{"hidden_act": "swiglu", "parallel_block": false, "learning_rate": 0.000687, "lr_mult_o": 1.29, "warmup_steps": 424, "decay_fraction": 0.879, "batch_tokens": 262144, "train_tokens": 900600000, "max_steps": 3436}
MLP neurons of a small language model. Each row is named by its layer, matrix (gate and up: input weights) and neuron, and shows model dimensions 32-95. Each number is 200 + 40 x the weight over its row's rms, rounded and kept within 0 to 999. A neuron's up and down rows have the sign that makes its largest values positive.
After each neuron's rows, "fires in" lists the words (lower case) most often at its 100 highest values on Wikipedia text that the model never trained on.

L5.gate241,210,146,231,256,211,265,215,211,178,220,177,205,199,149,172,256,194,169,203,218,200,195,182,234,215,160,241,213,235,161,224,251,188,176,267,242,265,202,114,216,196,279,171,268,215,179,199,268,176,163,160,187,150,228,224,143,188,264,224,215,232,214,219,208
L5.up241,175,149,202,209,227,141,117,71,255,233,155,220,197,193,235,226,190,149,224,243,221,236,187,188,172,227,191,188,158,185,162,170,238,179,140,221,280,141,198,232,271,179,229,205,244,235,279,172,230,187,176,156,192,144,206,216,181,224,266,253,203,138,272,266
fires in: "a", "other", "of", "an", "s", "any"

L5.gate1191,226,250,236,232,164,237,202,183,194,153,191,217,221,281,201,202,229,144,147,169,167,175,184,176,201,248,187,160,169,258,198,217,224,236,144,124,265,195,218,237,218,184,165,266,159,165,113,137,248,212,195,240,150,192,170,301,155,272,212,136,171,237,244,152
L5.up1191,227,168,241,206,237,191,194,296,194,117,197,214,256,133,138,283,275,245,206,229,247,273,218,255,252,167,230,194,292,225,224,203,174,236,160,147,166,191,168,202,255,231,197,216,134,198,186,182,219,172,123,208,184,156,219,218,173,208,263,224,205,194,200,185
fires in: "after", "who", "before", "following"

L5.gate807,256,191,180,213,231,205,174,194,200,203,233,241,224,255,248,189,219,193,229,148,178,214,238,233,152,207,258,155,233,228,242,190,136,215,199,233,218,267,202,184,231,174,192,161,203,182,164,243,197,234,198,190,208,162,262,181,305,161,246,179,186,188,172,203
L5.up807,189,218,254,154,193,215,199,163,197,259,190,162,201,192,160,168,214,228,243,279,207,151,169,204,158,195,198,167,200,196,132,230,109,215,146,185,183,243,239,193,143,206,181,173,245,178,195,213,292,173,197,163,215,234,176,205,237,200,223,225,143,206,124,143
fires in: "well", "unknown", "reportedly", "almost", "direction"

L5.gate393,172,207,186,241,265,209,246,136,168,147,210,183,193,191,197,138,185,272,230,251,267,178,122,220,171,158,203,202,175,169,129,243,214,203,201,169,304,172,261,210,289,201,266,188,209,237,257,163,181,188,172,216,201,135,208,232,202,258,242,172,216,154,168,160
L5.up393,244,232,252,211,212,157,188,211,220,119,202,183,130,203,232,260,149,251,209,215,120,169,224,162,263,168,263,185,108,177,238,159,159,153,132,169,164,215,167,140,236,178,211,145,298,274,215,150,220,197,205,278,105,117,251,195,187,247,209,209,181,192,244,219
fires in: "for", "with"

L4.gate87,183,194,182,235,227,188,196,148,283,141,159,180,161,143,136,135,195,166,199,255,159,223,210,151,246,236,147,263,151,218,172,223,210,188,215,132,234,207,191,180,156,177,168,215,229,229,258,216,234,159,158,180,103,170,144,219,164,237,203,191,210,284,199,142
L4.up87,257,203,261,167,144,176,168,126,200,175,221,298,258,159,142,250,175,226,173,169,146,273,258,207,176,215,193,215,148,174,239,175,168,167,238,237,197,184,166,162,124,187,213,152,204,278,241,183,188,209,198,235,286,206,134,205,193,202,204,215,199,187,162,131
fires in: "of", "size", "with"

L5.gate1177,227,232,217,211,193,190,223,187,279,216,211,146,211,153,170,191,190,131,198,247,146,192,152,186,192,157,226,204,259,119,258,148,192,217,137,249,207,179,184,181,163,205,165,162,112,213,206,178,207,149,165,203,124,196,229,172,165,169,241,241,149,181,176,178
L5.up1177,253,165,133,224,217,190,247,158,172,160,283,210,174,233,143,130,132,195,172,250,188,194,270,175,162,237,194,219,196,213,247,176,238,159,184,149,159,229,129,227,170,154,116,159,170,270,210,170,228,245,187,237,225,153,222,227,196,102,214,180,162,225,122,135
fires in: "since", "before", "because", "like", "with"

L13.gate898,196,133,195,216,219,189,188,157,147,212,258,256,253,215,236,219,271,146,171,207,229,225,251,143,283,244,235,211,230,254,240,198,191,158,154,241,261,151,215,269,196,216,197,104,250,214,148,153,236,137,196,222,200,199,223,225,198,221,209,109,181,119,205,97
L13.up898,201,101,253,234,249,171,143,243,232,197,134,186,212,155,169,158,126,203,213,188,164,161,135,217,202,172,165,234,276,236,186,225,212,213,181,117,158,264,165,219,186,101,162,196,244,206,241,167,191,154,296,182,111,226,280,194,251,180,191,260,182,174,198,159
fires in: "has", "to", "also", "had", "was", "have"

L7.gate308,243,200,140,233,223,161,229,208,190,184,152,234,196,182,193,235,201,118,169,202,141,254,220,241,161,211,219,190,231,182,134,264,173,198,163,215,206,210,214,209,200,184,199,234,211,255,167,269,200,238,217,207,250,138,210,201,202,214,169,235,190,141,206,149
L7.up308,171,208,216,200,196,237,240,221,242,131,214,122,164,183,177,220,210,155,225,182,155,213,202,234,170,185,202,258,191,193,152,174,294,238,258,241,142,226,230,140,209,234,223,178,200,237,191,226,238,176,212,173,157,166,269,184,124,253,263,197,195,212,182,178
fires in: "and", "but", "to"

L13.gate334,99,156,237,178,188,197,187,261,223,189,196,175,225,254,216,246,210,225,205,206,211,269,119,261,128,147,239,170,219,190,163,200,186,262,162,222,145,121,189,218,221,147,240,194,216,156,184,266,185,242,229,200,236,158,165,215,187,221,315,179,133,223,225,167
L13.up334,163,200,193,167,194,201,212,219,228,195,189,240,278,157,191,176,210,174,220,267,142,202,184,215,200,235,200,198,207,139,247,166,204,250,146,279,192,232,150,154,277,278,249,199,238,173,208,175,169,193,225,200,244,204,142,225,218,180,219,108,238,177,152,222
fires in: "an"

L9.gate135,165,203,195,196,163,162,192,192,123,229,196,165,145,241,204,252,198,205,252,213,205,249,164,176,163,161,138,279,224,193,211,211,288,188,166,158,198,164,234,201,256,159,248,191,233,251,170,232,200,157,173,194,156,207,140,150,228,235,248,194,176,205,227,183
L9.up135,222,188,194,234,164,206,194,226,170,181,225,202,153,203,208,190,221,161,204,169,165,197,151,160,153,128,141,215,233,209,202,131,154,172,217,199,249,163,255,256,189,220,200,138,209,182,248,219,159,175,189,226,195,222,167,262,155,247,202,217,182,111,179,190
fires in: "and", "or", "is", "was", "were"

L7.gate1336,216,90,130,189,196,155,191,150,210,156,145,166,209,140,241,220,240,207,124,172,250,181,165,247,124,162,180,190,200,164,188,212,229,201,182,147,183,190,176,261,224,246,239,178,230,162,239,252,185,221,273,162,204,275,170,211,222,188,182,168,224,237,187,209
L7.up1336,226,247,208,202,174,205,192,190,225,163,152,97,274,151,190,188,180,224,149,181,168,195,171,140,257,220,177,125,129,238,220,211,212,198,277,239,160,151,157,193,196,216,214,275,211,177,176,117,223,221,210,281,233,178,203,201,141,157,188,232,202,217,284,197
fires in: "during", "of", "following", "in", "a"

L4.gate1148,233,140,256,216,136,299,189,210,188,158,132,206,157,199,75,250,217,188,217,221,196,241,253,176,199,205,177,242,199,165,236,138,161,245,131,210,234,211,234,203,163,211,185,186,267,161,163,236,225,182,202,135,239,194,243,218,177,148,208,157,175,239,199,201
L4.up1148,173,193,185,220,211,192,210,170,138,244,201,206,208,283,216,261,181,291,189,264,170,216,175,206,200,148,206,194,149,243,210,172,249,237,223,147,176,236,228,174,226,148,196,158,126,184,221,244,135,277,202,205,202,240,232,203,239,137,170,213,204,170,184,216
fires in: "that", "saying", "why", "shows", "to"

L9.gate649,157,220,148,170,219,206,196,235,188,193,185,207,188,237,220,177,130,146,181,235,204,203,246,173,167,235,112,270,239,111,183,202,213,142,204,159,241,175,220,203,257,180,270,227,196,158,191,230,237,154,280,258,231,121,282,243,223,250,157,167,213,133,238,193
L9.up649,158,125,193,168,181,153,219,219,140,233,157,251,161,127,221,203,238,201,152,204,158,225,197,205,133,299,206,149,246,148,263,218,170,145,173,206,230,249,231,198,195,217,230,285,181,225,130,243,148,256,151,248,234,164,204,251,194,195,194,211,174,155,240,176
fires in: "and"

L9.gate10,163,247,159,171,149,179,199,106,263,182,197,141,228,212,203,208,154,215,174,183,199,180,165,233,239,185,149,223,174,178,237,203,250,214,209,144,303,223,151,188,245,181,161,169,266,202,198,161,244,195,288,177,162,157,189,210,201,182,222,198,236,209,233,189
L9.up10,247,172,232,197,202,166,173,154,106,282,187,170,196,288,160,250,205,177,194,239,216,170,233,197,156,178,244,145,198,239,142,243,230,243,205,170,175,231,207,178,191,205,273,175,141,231,168,123,261,231,227,227,188,182,101,198,239,241,201,132,134,252,223,210
fires in: "with", "on", "under", "by", "without"

L4.gate1114,235,180,197,198,130,235,204,172,274,126,196,211,288,185,242,233,184,223,145,246,184,167,261,198,169,198,243,170,218,195,147,171,207,236,187,239,167,205,161,223,132,259,230,243,191,191,175,160,220,195,235,200,177,231,239,210,252,231,260,163,230,135,243,188
L4.up1114,209,198,163,177,173,158,222,184,168,159,264,149,231,124,243,223,253,153,225,147,207,188,242,256,197,160,214,204,173,264,193,190,239,210,228,182,192,264,134,161,214,291,211,252,205,123,190,229,193,179,189,182,195,172,223,161,196,126,225,158,244,240,202,135
fires in: "of", "on", "intersection"

L4.gate401,201,172,235,197,176,176,139,244,173,212,179,175,177,224,181,226,239,179,241,181,109,214,174,162,159,201,118,181,216,256,191,157,170,251,242,177,238,265,295,117,252,128,239,169,210,263,157,148,258,94,224,194,182,136,131,224,186,226,251,198,267,179,182,151
L4.up401,241,167,202,219,225,234,253,183,159,263,176,168,157,258,126,186,174,215,221,234,203,193,181,255,224,146,214,141,179,199,235,228,163,304,230,234,179,237,201,249,212,160,197,144,209,214,190,258,198,199,175,259,176,176,216,154,158,181,235,211,192,236,142,218
fires in: "with"

L9.gate1041,207,241,233,185,229,170,134,168,171,254,203,194,250,152,165,200,194,216,244,171,249,205,244,320,154,83,274,153,257,224,195,202,157,174,223,127,204,206,168,169,210,258,228,169,251,159,160,235,166,252,213,223,156,147,180,261,203,243,229,186,154,206,235,183
L9.up1041,261,216,164,262,212,237,178,244,265,177,199,225,204,212,257,155,124,186,183,227,97,165,158,216,164,228,193,149,240,216,193,145,219,202,156,174,192,192,201,271,226,180,183,205,201,217,207,217,172,167,210,215,161,236,191,188,202,172,191,215,150,167,131,255
fires in: "that", "this", "following", "on", "each", "by"

L9.gate105,179,222,241,194,254,218,240,198,196,143,181,270,203,211,165,227,170,231,233,182,199,180,170,232,239,208,88,134,196,242,196,256,212,168,202,196,213,256,142,221,274,211,165,215,169,196,204,181,242,208,272,179,181,231,235,184,180,273,191,220,161,218,234,171
L9.up105,228,254,239,148,137,121,227,197,185,235,246,129,220,232,183,184,231,182,190,136,184,169,182,216,161,249,218,209,185,201,201,140,230,241,327,179,135,198,189,198,238,252,192,138,124,237,191,152,250,149,219,144,203,170,239,252,250,208,204,127,231,194,226,187
fires in: "with", "despite", "to", "for"

L13.gate1301,210,170,217,175,187,158,237,208,232,189,199,219,153,235,176,257,147,180,226,158,201,231,216,206,207,231,247,218,161,201,253,174,203,200,147,119,277,239,161,149,230,162,156,195,272,217,139,238,195,162,237,197,110,196,163,160,157,237,149,257,163,152,144,199
L13.up1301,246,199,170,290,167,157,249,182,146,214,147,249,208,219,178,322,172,150,163,174,261,230,200,257,197,200,232,160,239,213,205,126,215,137,177,223,260,208,147,127,220,109,162,193,186,203,162,159,202,164,212,127,103,255,220,184,248,224,171,145,138,242,174,220
fires in: "a"

L5.gate233,250,177,197,247,232,211,222,187,213,278,114,206,183,273,185,161,207,138,150,193,218,225,234,180,152,182,213,183,191,248,229,214,131,241,177,198,293,203,197,231,264,112,182,227,244,177,140,146,169,204,189,215,232,198,204,188,191,263,166,237,217,192,226,227
L5.up233,257,234,113,177,153,217,266,172,254,173,186,153,134,206,158,195,187,259,164,142,233,229,224,238,146,228,150,267,195,155,205,199,216,184,223,190,192,246,199,135,193,160,248,142,243,160,158,252,177,138,243,220,206,194,238,212,206,171,201,171,236,184,166,221
fires in: "said", "but", "according", "and", "that", "stated"

L13.gate1128,218,145,185,246,186,170,198,124,200,280,248,203,208,226,191,213,216,148,156,153,255,219,194,277,213,217,248,138,179,181,202,192,221,180,223,175,162,126,190,253,210,174,212,206,238,238,142,213,200,185,199,249,187,165,231,235,226,259,259,166,171,203,213,222
L13.up1128,131,267,180,216,194,208,176,152,197,144,230,216,154,227,230,221,167,217,261,179,191,164,184,235,202,213,196,171,156,135,241,265,243,179,205,257,167,220,168,181,216,206,229,278,198,142,281,150,161,152,183,183,207,258,166,224,151,246,133,260,167,221,135,220
fires in: "an"

L5.gate1106,210,250,276,192,210,258,127,216,112,152,201,164,174,196,255,200,214,230,221,205,151,194,179,180,181,173,174,195,271,161,185,131,186,192,168,173,209,166,198,218,215,192,214,117,199,229,158,204,155,132,208,272,195,213,168,201,247,219,211,85,196,180,145,205
L5.up1106,243,167,179,267,216,248,230,213,181,241,226,162,281,179,237,199,166,123,166,217,208,211,248,146,193,191,190,147,167,244,198,179,154,260,245,251,211,204,255,160,236,250,208,200,29,221,251,218,188,208,164,203,219,183,250,211,199,150,274,289,245,231,180,213
fires in: "the", "with", "as", "before"

L5.gate366,232,157,211,169,237,232,245,194,180,175,227,205,164,169,217,259,151,163,228,213,168,239,256,183,192,136,237,185,190,149,201,161,165,158,175,159,206,203,174,210,278,150,191,149,192,254,176,217,188,213,156,229,197,144,318,207,195,259,175,165,156,186,171,163
L5.up366,199,150,163,170,232,236,215,201,147,187,207,219,183,272,202,141,209,194,262,247,222,192,184,225,127,219,213,288,183,254,153,158,122,164,265,145,192,195,192,151,148,179,153,268,174,255,259,171,225,134,291,194,255,180,250,236,306,195,308,218,169,186,258,219
fires in: "to", "of", "t"

L4.gate828,219,253,138,193,245,140,116,186,180,101,195,126,169,244,206,223,182,158,172,197,282,234,246,222,169,120,123,194,269,210,229,230,183,165,225,268,232,178,194,204,177,147,146,154,228,128,205,201,197,180,220,175,185,124,320,167,214,284,187,120,261,237,250,162
L4.up828,171,194,169,198,251,142,174,220,172,129,216,251,224,263,183,195,230,209,219,177,193,142,218,242,218,150,166,191,145,272,220,264,132,180,165,231,197,197,245,208,166,212,227,155,223,172,214,160,197,137,220,143,211,179,220,202,232,222,117,180,209,127,310,145
fires in: "held", "played", "based", "written", "legend", "published"

L5.gate1022,207,201,266,129,111,160,185,216,198,168,149,230,231,219,159,200,183,217,192,114,213,146,105,175,166,230,224,223,184,189,217,194,243,166,196,238,188,209,225,231,187,192,295,135,255,230,191,136,235,172,184,141,231,146,172,195,237,188,244,141,207,206,273,199
L5.up1022,215,140,186,204,185,168,175,272,172,160,154,146,199,203,195,221,276,158,228,216,209,210,190,262,194,230,237,162,166,206,205,133,249,239,176,221,144,118,221,269,134,183,136,219,211,229,195,193,217,187,226,138,149,185,200,250,202,279,209,162,161,200,172,159
fires in: "after", "to", "following", "back", "of"

L5.gate129,234,194,124,132,220,192,163,103,196,204,166,237,185,187,240,256,181,177,262,259,226,194,196,188,130,209,205,168,203,273,168,229,226,223,194,220,170,204,253,170,229,257,166,165,193,214,238,229,222,243,186,207,221,195,207,175,202,176,259,204,220,230,108,188
L5.up129,192,263,193,142,159,225,160,234,106,224,190,145,187,247,163,201,196,222,284,194,186,182,165,229,216,147,183,217,234,202,157,234,227,211,148,223,195,210,251,194,206,249,204,203,213,201,223,205,221,162,235,196,180,189,301,125,243,214,247,147,181,250,195,190
fires in: "was", "her", "to", "first", "played", "his"

L9.gate782,235,197,221,137,234,177,259,154,208,188,262,262,176,206,192,262,168,248,118,158,214,230,221,159,205,191,198,233,142,226,216,149,186,245,145,236,252,263,195,239,230,216,256,267,234,215,241,221,216,185,186,161,258,242,221,205,241,220,250,244,148,167,170,110
L9.up782,154,225,200,240,184,179,187,231,146,231,222,153,207,177,253,141,182,275,290,201,206,170,251,116,168,168,186,221,222,188,157,143,158,179,200,224,135,212,176,289,191,227,191,227,185,217,178,241,231,154,182,200,246,204,252,207,206,230,247,254,132,290,156,177
fires in: "on", "in"

L9.gate304,160,221,239,181,264,234,250,142,114,219,274,139,149,240,186,183,150,177,177,193,227,226,158,277,200,167,128,174,183,182,251,196,239,145,163,160,200,173,205,181,222,167,265,141,209,154,164,217,262,203,186,154,201,261,193,235,266,208,245,207,139,202,209,230
L9.up304,177,169,204,174,211,193,203,198,228,263,203,131,235,160,152,152,228,199,282,205,204,199,219,171,241,183,193,97,200,201,160,191,213,235,174,145,197,144,137,169,155,200,211,208,190,195,204,229,221,188,165,205,175,141,208,228,191,263,201,161,186,246,198,172
fires in: "an"

L13.gate833,155,215,147,153,189,137,188,206,194,224,239,183,217,252,183,137,210,206,237,155,223,159,235,257,224,168,221,193,235,207,223,188,179,190,213,202,150,239,184,100,183,170,240,154,252,219,120,178,230,121,157,247,122,257,220,210,207,145,211,204,166,237,117,241
L13.up833,210,219,196,216,229,271,203,178,180,235,198,194,149,237,192,214,187,246,271,181,186,105,144,229,237,221,245,253,184,118,256,235,221,214,145,203,220,191,143,247,213,139,194,131,198,231,240,175,212,187,151,182,209,211,182,87,133,241,242,226,145,232,213,198
fires in: "an"

L7.gate270,183,165,211,149,321,179,132,175,205,174,178,198,155,215,230,239,149,202,171,172,203,205,256,192,122,158,203,195,208,245,273,206,184,237,177,176,202,153,163,168,183,209,292,205,178,196,254,230,221,125,134,199,184,189,209,186,190,146,226,156,176,136,214,133
L7.up270,162,258,222,269,223,229,212,245,209,227,188,133,203,225,213,220,139,228,150,161,255,209,232,215,126,175,145,241,241,266,240,145,213,277,209,225,185,234,237,210,211,190,149,219,191,248,208,116,267,199,240,173,226,224,218,186,225,215,205,209,150,195,194,219
fires in: "the", "many", "several", "multiple", "some", "any"

L4.gate362,254,181,198,110,202,285,125,189,239,203,205,243,170,213,232,237,245,187,203,207,190,171,214,281,298,202,234,228,240,183,265,206,150,159,281,287,165,204,222,250,125,179,187,207,210,237,180,193,211,177,208,180,180,189,189,135,170,216,244,215,191,231,215,215
L4.up362,114,159,259,175,200,172,184,136,155,267,178,146,201,196,208,173,226,261,277,194,137,164,190,174,238,240,180,187,212,122,206,236,164,172,198,179,207,288,211,62,253,209,253,147,266,202,149,158,235,207,162,214,214,215,169,200,203,214,258,186,127,197,195,285
fires in: "of", "by", "into", "hold", "held", "to"

L9.gate1071,176,101,231,189,178,242,247,198,158,203,206,142,195,177,220,193,131,183,172,182,162,189,201,321,149,167,243,167,182,192,230,188,156,210,190,226,197,210,144,181,192,211,195,159,271,188,209,177,140,181,159,145,216,202,180,207,160,263,233,208,189,161,234,227
L9.up1071,146,232,141,203,285,219,179,242,183,248,178,240,270,223,224,178,159,216,171,244,226,180,162,221,118,226,194,143,257,179,165,200,168,219,232,227,145,240,168,198,177,221,256,258,186,244,192,149,233,211,153,249,182,170,223,221,220,217,190,212,166,200,189,224
fires in: "an"

L7.gate743,190,229,112,203,193,257,166,259,237,208,279,197,237,190,207,75,202,293,236,168,248,196,184,247,229,249,213,171,211,199,159,166,181,221,174,170,256,133,219,168,208,276,225,178,236,253,135,143,189,224,272,253,185,169,164,255,170,217,205,245,217,197,222,182
L7.up743,206,161,273,221,215,247,259,269,189,180,159,255,194,259,268,129,213,163,226,181,210,242,232,234,263,216,200,299,168,257,206,179,102,228,184,202,176,174,170,211,169,149,181,270,142,186,143,184,220,287,153,239,165,151,232,237,180,153,172,184,190,168,188,248
fires in: "is", "when", "and", "if", "while", "m"

L4.gate290,145,191,206,271,196,240,263,185,220,163,225,254,158,212,216,290,181,119,184,208,205,238,221,194,145,187,231,208,217,114,214,137,232,228,170,207,225,184,146,183,295,152,171,229,175,206,172,194,198,252,215,164,172,182,178,283,190,168,159,197,254,160,242,167
L4.up290,196,195,232,144,165,208,174,247,243,186,150,170,192,147,179,132,244,128,155,149,178,252,179,152,175,203,245,226,215,260,233,205,181,157,199,233,222,219,166,168,258,200,193,190,257,196,161,174,137,201,215,213,248,206,121,150,223,257,232,210,235,184,136,219
fires in: "to", "19", "supposed", "of", "debt"

L5.gate796,172,182,197,204,247,205,212,125,169,161,243,249,191,174,178,216,182,160,181,230,207,250,262,240,218,172,190,182,209,189,211,190,215,216,148,217,174,242,222,151,216,203,174,212,160,240,196,185,185,224,165,204,75,212,149,173,208,235,147,163,290,195,253,215
L5.up796,212,196,124,205,212,195,259,141,151,187,174,189,236,234,276,195,108,246,219,234,183,173,278,175,222,195,88,193,260,208,174,192,186,268,169,171,255,164,232,229,218,237,200,231,264,196,191,261,172,152,246,146,192,150,261,255,225,190,222,214,219,201,222,171
fires in: "each", "this", "0", "both", "either", "to"

L4.gate41,190,134,214,184,168,191,243,207,186,235,235,205,254,172,248,192,202,229,177,182,182,192,172,194,207,250,219,210,222,163,246,111,261,148,151,162,172,124,193,148,239,252,160,143,184,120,219,171,174,148,213,200,177,233,132,193,156,189,225,214,242,154,272,247
L4.up41,182,255,262,194,202,177,185,218,171,204,103,188,243,157,228,235,216,174,189,171,161,139,233,149,225,166,180,113,228,218,222,207,183,196,222,201,223,93,185,172,230,149,184,197,189,210,178,199,108,227,131,157,126,186,200,224,235,227,240,172,253,162,170,203
fires in: "each", "two", "film", "video", "belek", "both"

L5.gate254,252,203,195,188,221,196,285,185,172,192,233,236,191,237,196,169,183,237,212,215,168,185,195,180,169,164,163,281,226,228,262,193,218,220,184,123,169,242,184,147,210,195,261,152,180,191,225,270,153,180,227,201,219,205,236,231,182,159,185,219,254,153,198,185
L5.up254,208,219,224,236,166,171,204,224,186,142,184,190,171,217,196,179,219,175,144,184,260,198,196,184,175,291,276,267,181,186,278,204,86,180,192,186,151,203,267,111,233,211,184,228,203,306,263,187,159,238,151,227,232,170,242,108,237,220,154,229,179,134,180,193
fires in: "then", "drag", "only", "g", "r"

L5.gate1291,199,92,204,164,190,165,143,196,154,150,198,221,179,209,151,181,230,203,162,235,222,171,199,236,170,187,276,241,224,213,162,207,202,237,193,191,141,193,197,131,250,261,188,164,215,159,116,92,164,194,215,181,201,277,214,216,169,184,220,219,184,179,227,79
L5.up1291,140,217,231,220,289,247,232,196,202,240,236,172,190,240,146,194,196,172,214,170,277,258,143,196,197,167,161,167,179,229,270,223,281,209,193,126,173,253,207,256,165,174,229,249,146,214,197,178,172,219,185,205,173,235,207,248,218,182,191,118,164,134,192,299
fires in: "to", "held", "that", "not", "seems", "on"

L4.gate944,240,154,161,180,221,293,227,204,359,161,160,146,136,162,231,233,186,149,154,178,196,145,111,182,227,181,158,157,252,202,180,205,220,162,217,209,144,189,180,204,115,209,147,201,219,174,239,213,217,210,172,194,193,233,159,204,211,220,186,174,122,126,183,184
L4.up944,218,180,203,196,233,255,119,168,209,208,186,181,192,171,184,219,139,185,252,164,221,257,204,182,189,115,199,234,200,191,213,277,180,204,196,173,260,167,267,169,231,239,208,207,143,244,246,227,233,297,263,223,200,214,238,258,188,151,201,232,238,266,221,150
fires in: "after", "before", "instead", "rather", "despite", "thus"

L4.gate257,177,171,230,137,194,218,233,187,190,226,161,219,197,144,154,226,154,170,215,189,210,203,164,223,240,278,233,167,177,199,214,228,277,226,254,198,196,208,219,202,257,241,172,186,237,230,264,135,278,230,120,176,246,142,112,176,174,192,241,180,161,179,201,164
L4.up257,174,212,223,202,249,144,213,155,158,231,131,166,166,230,185,287,150,213,188,186,236,210,232,197,102,188,123,227,226,179,313,208,207,245,213,189,173,173,211,230,261,177,216,130,223,206,172,106,179,172,189,160,222,156,226,284,148,186,225,198,197,247,202,212
fires in: "their", "of", "at", "to", "won"

L7.gate553,213,90,178,202,210,211,130,90,248,198,253,210,139,204,159,196,233,193,193,176,168,208,234,252,145,170,248,147,199,216,188,139,192,190,197,245,212,201,145,219,214,178,248,154,237,170,175,195,240,138,160,257,232,233,174,311,167,232,190,167,196,103,283,235
L7.up553,144,241,162,178,122,242,141,208,215,257,181,199,260,225,181,159,207,231,146,264,192,225,230,239,180,219,137,210,170,262,180,179,197,200,211,216,168,111,239,181,252,163,201,133,224,142,226,208,307,168,226,166,250,175,237,167,206,215,162,234,249,197,147,154
fires in: "an", "one", "any"

L9.gate899,179,187,213,258,148,223,176,256,101,188,131,205,193,193,193,211,241,99,152,126,189,242,200,156,195,216,201,214,223,206,245,192,236,194,96,194,123,195,231,246,240,169,187,218,186,154,120,250,189,260,265,287,223,178,235,128,173,255,139,233,223,217,231,162
L9.up899,230,179,166,173,170,139,149,168,230,257,199,127,228,193,132,207,204,171,253,180,170,208,195,160,128,183,206,241,184,222,167,131,219,212,232,158,151,172,218,77,166,235,130,167,233,211,195,207,198,221,200,171,236,172,170,169,108,222,181,268,144,203,116,266
fires in: "and", "they", "july", "who", "but"

L7.gate289,230,231,174,165,219,237,228,209,185,170,146,191,213,123,150,154,238,178,183,274,183,161,131,201,210,192,146,241,188,166,148,198,158,223,201,260,255,236,192,211,230,223,218,216,220,208,145,140,262,173,205,239,145,120,168,233,129,224,175,253,166,204,191,191
L7.up289,210,234,200,177,155,227,170,210,202,243,186,234,115,229,198,231,208,197,171,219,141,159,209,181,221,137,217,173,213,234,335,134,210,147,223,233,231,265,184,191,195,182,186,195,226,244,220,224,140,181,189,174,178,237,196,177,222,207,246,222,172,246,178,100
fires in: "a", "one", "an"

L4.gate906,188,203,254,222,245,236,210,209,275,117,164,245,112,244,161,165,185,106,183,166,151,196,197,192,166,205,266,227,157,215,192,170,161,241,228,249,166,229,251,174,106,192,143,162,159,216,156,189,241,260,173,193,254,222,166,217,221,180,179,189,189,169,241,272
L4.up906,139,218,198,139,152,238,232,209,216,184,208,180,152,258,173,211,243,158,211,186,154,255,208,153,195,164,202,221,165,228,224,227,225,227,246,166,269,136,149,170,160,140,239,204,264,194,195,159,145,135,146,210,151,209,180,251,297,168,202,176,191,222,213,227
fires in: "after", "following", "despite", "before", "until"

L5.gate145,177,168,158,208,149,205,154,183,188,142,212,165,231,159,169,196,157,232,185,241,222,197,107,148,295,195,159,188,165,224,118,166,193,238,287,187,143,201,136,141,244,214,273,205,169,172,172,201,128,100,233,215,172,203,239,255,306,222,211,188,191,171,221,200
L5.up145,152,197,226,185,187,201,256,149,184,257,211,195,206,198,222,278,177,197,205,201,200,220,201,201,180,179,232,83,178,206,184,139,110,208,223,142,250,188,250,85,219,221,191,211,133,190,233,173,247,180,178,190,233,213,180,202,241,168,219,146,171,194,278,197
fires in: "on", "7", "seychelles"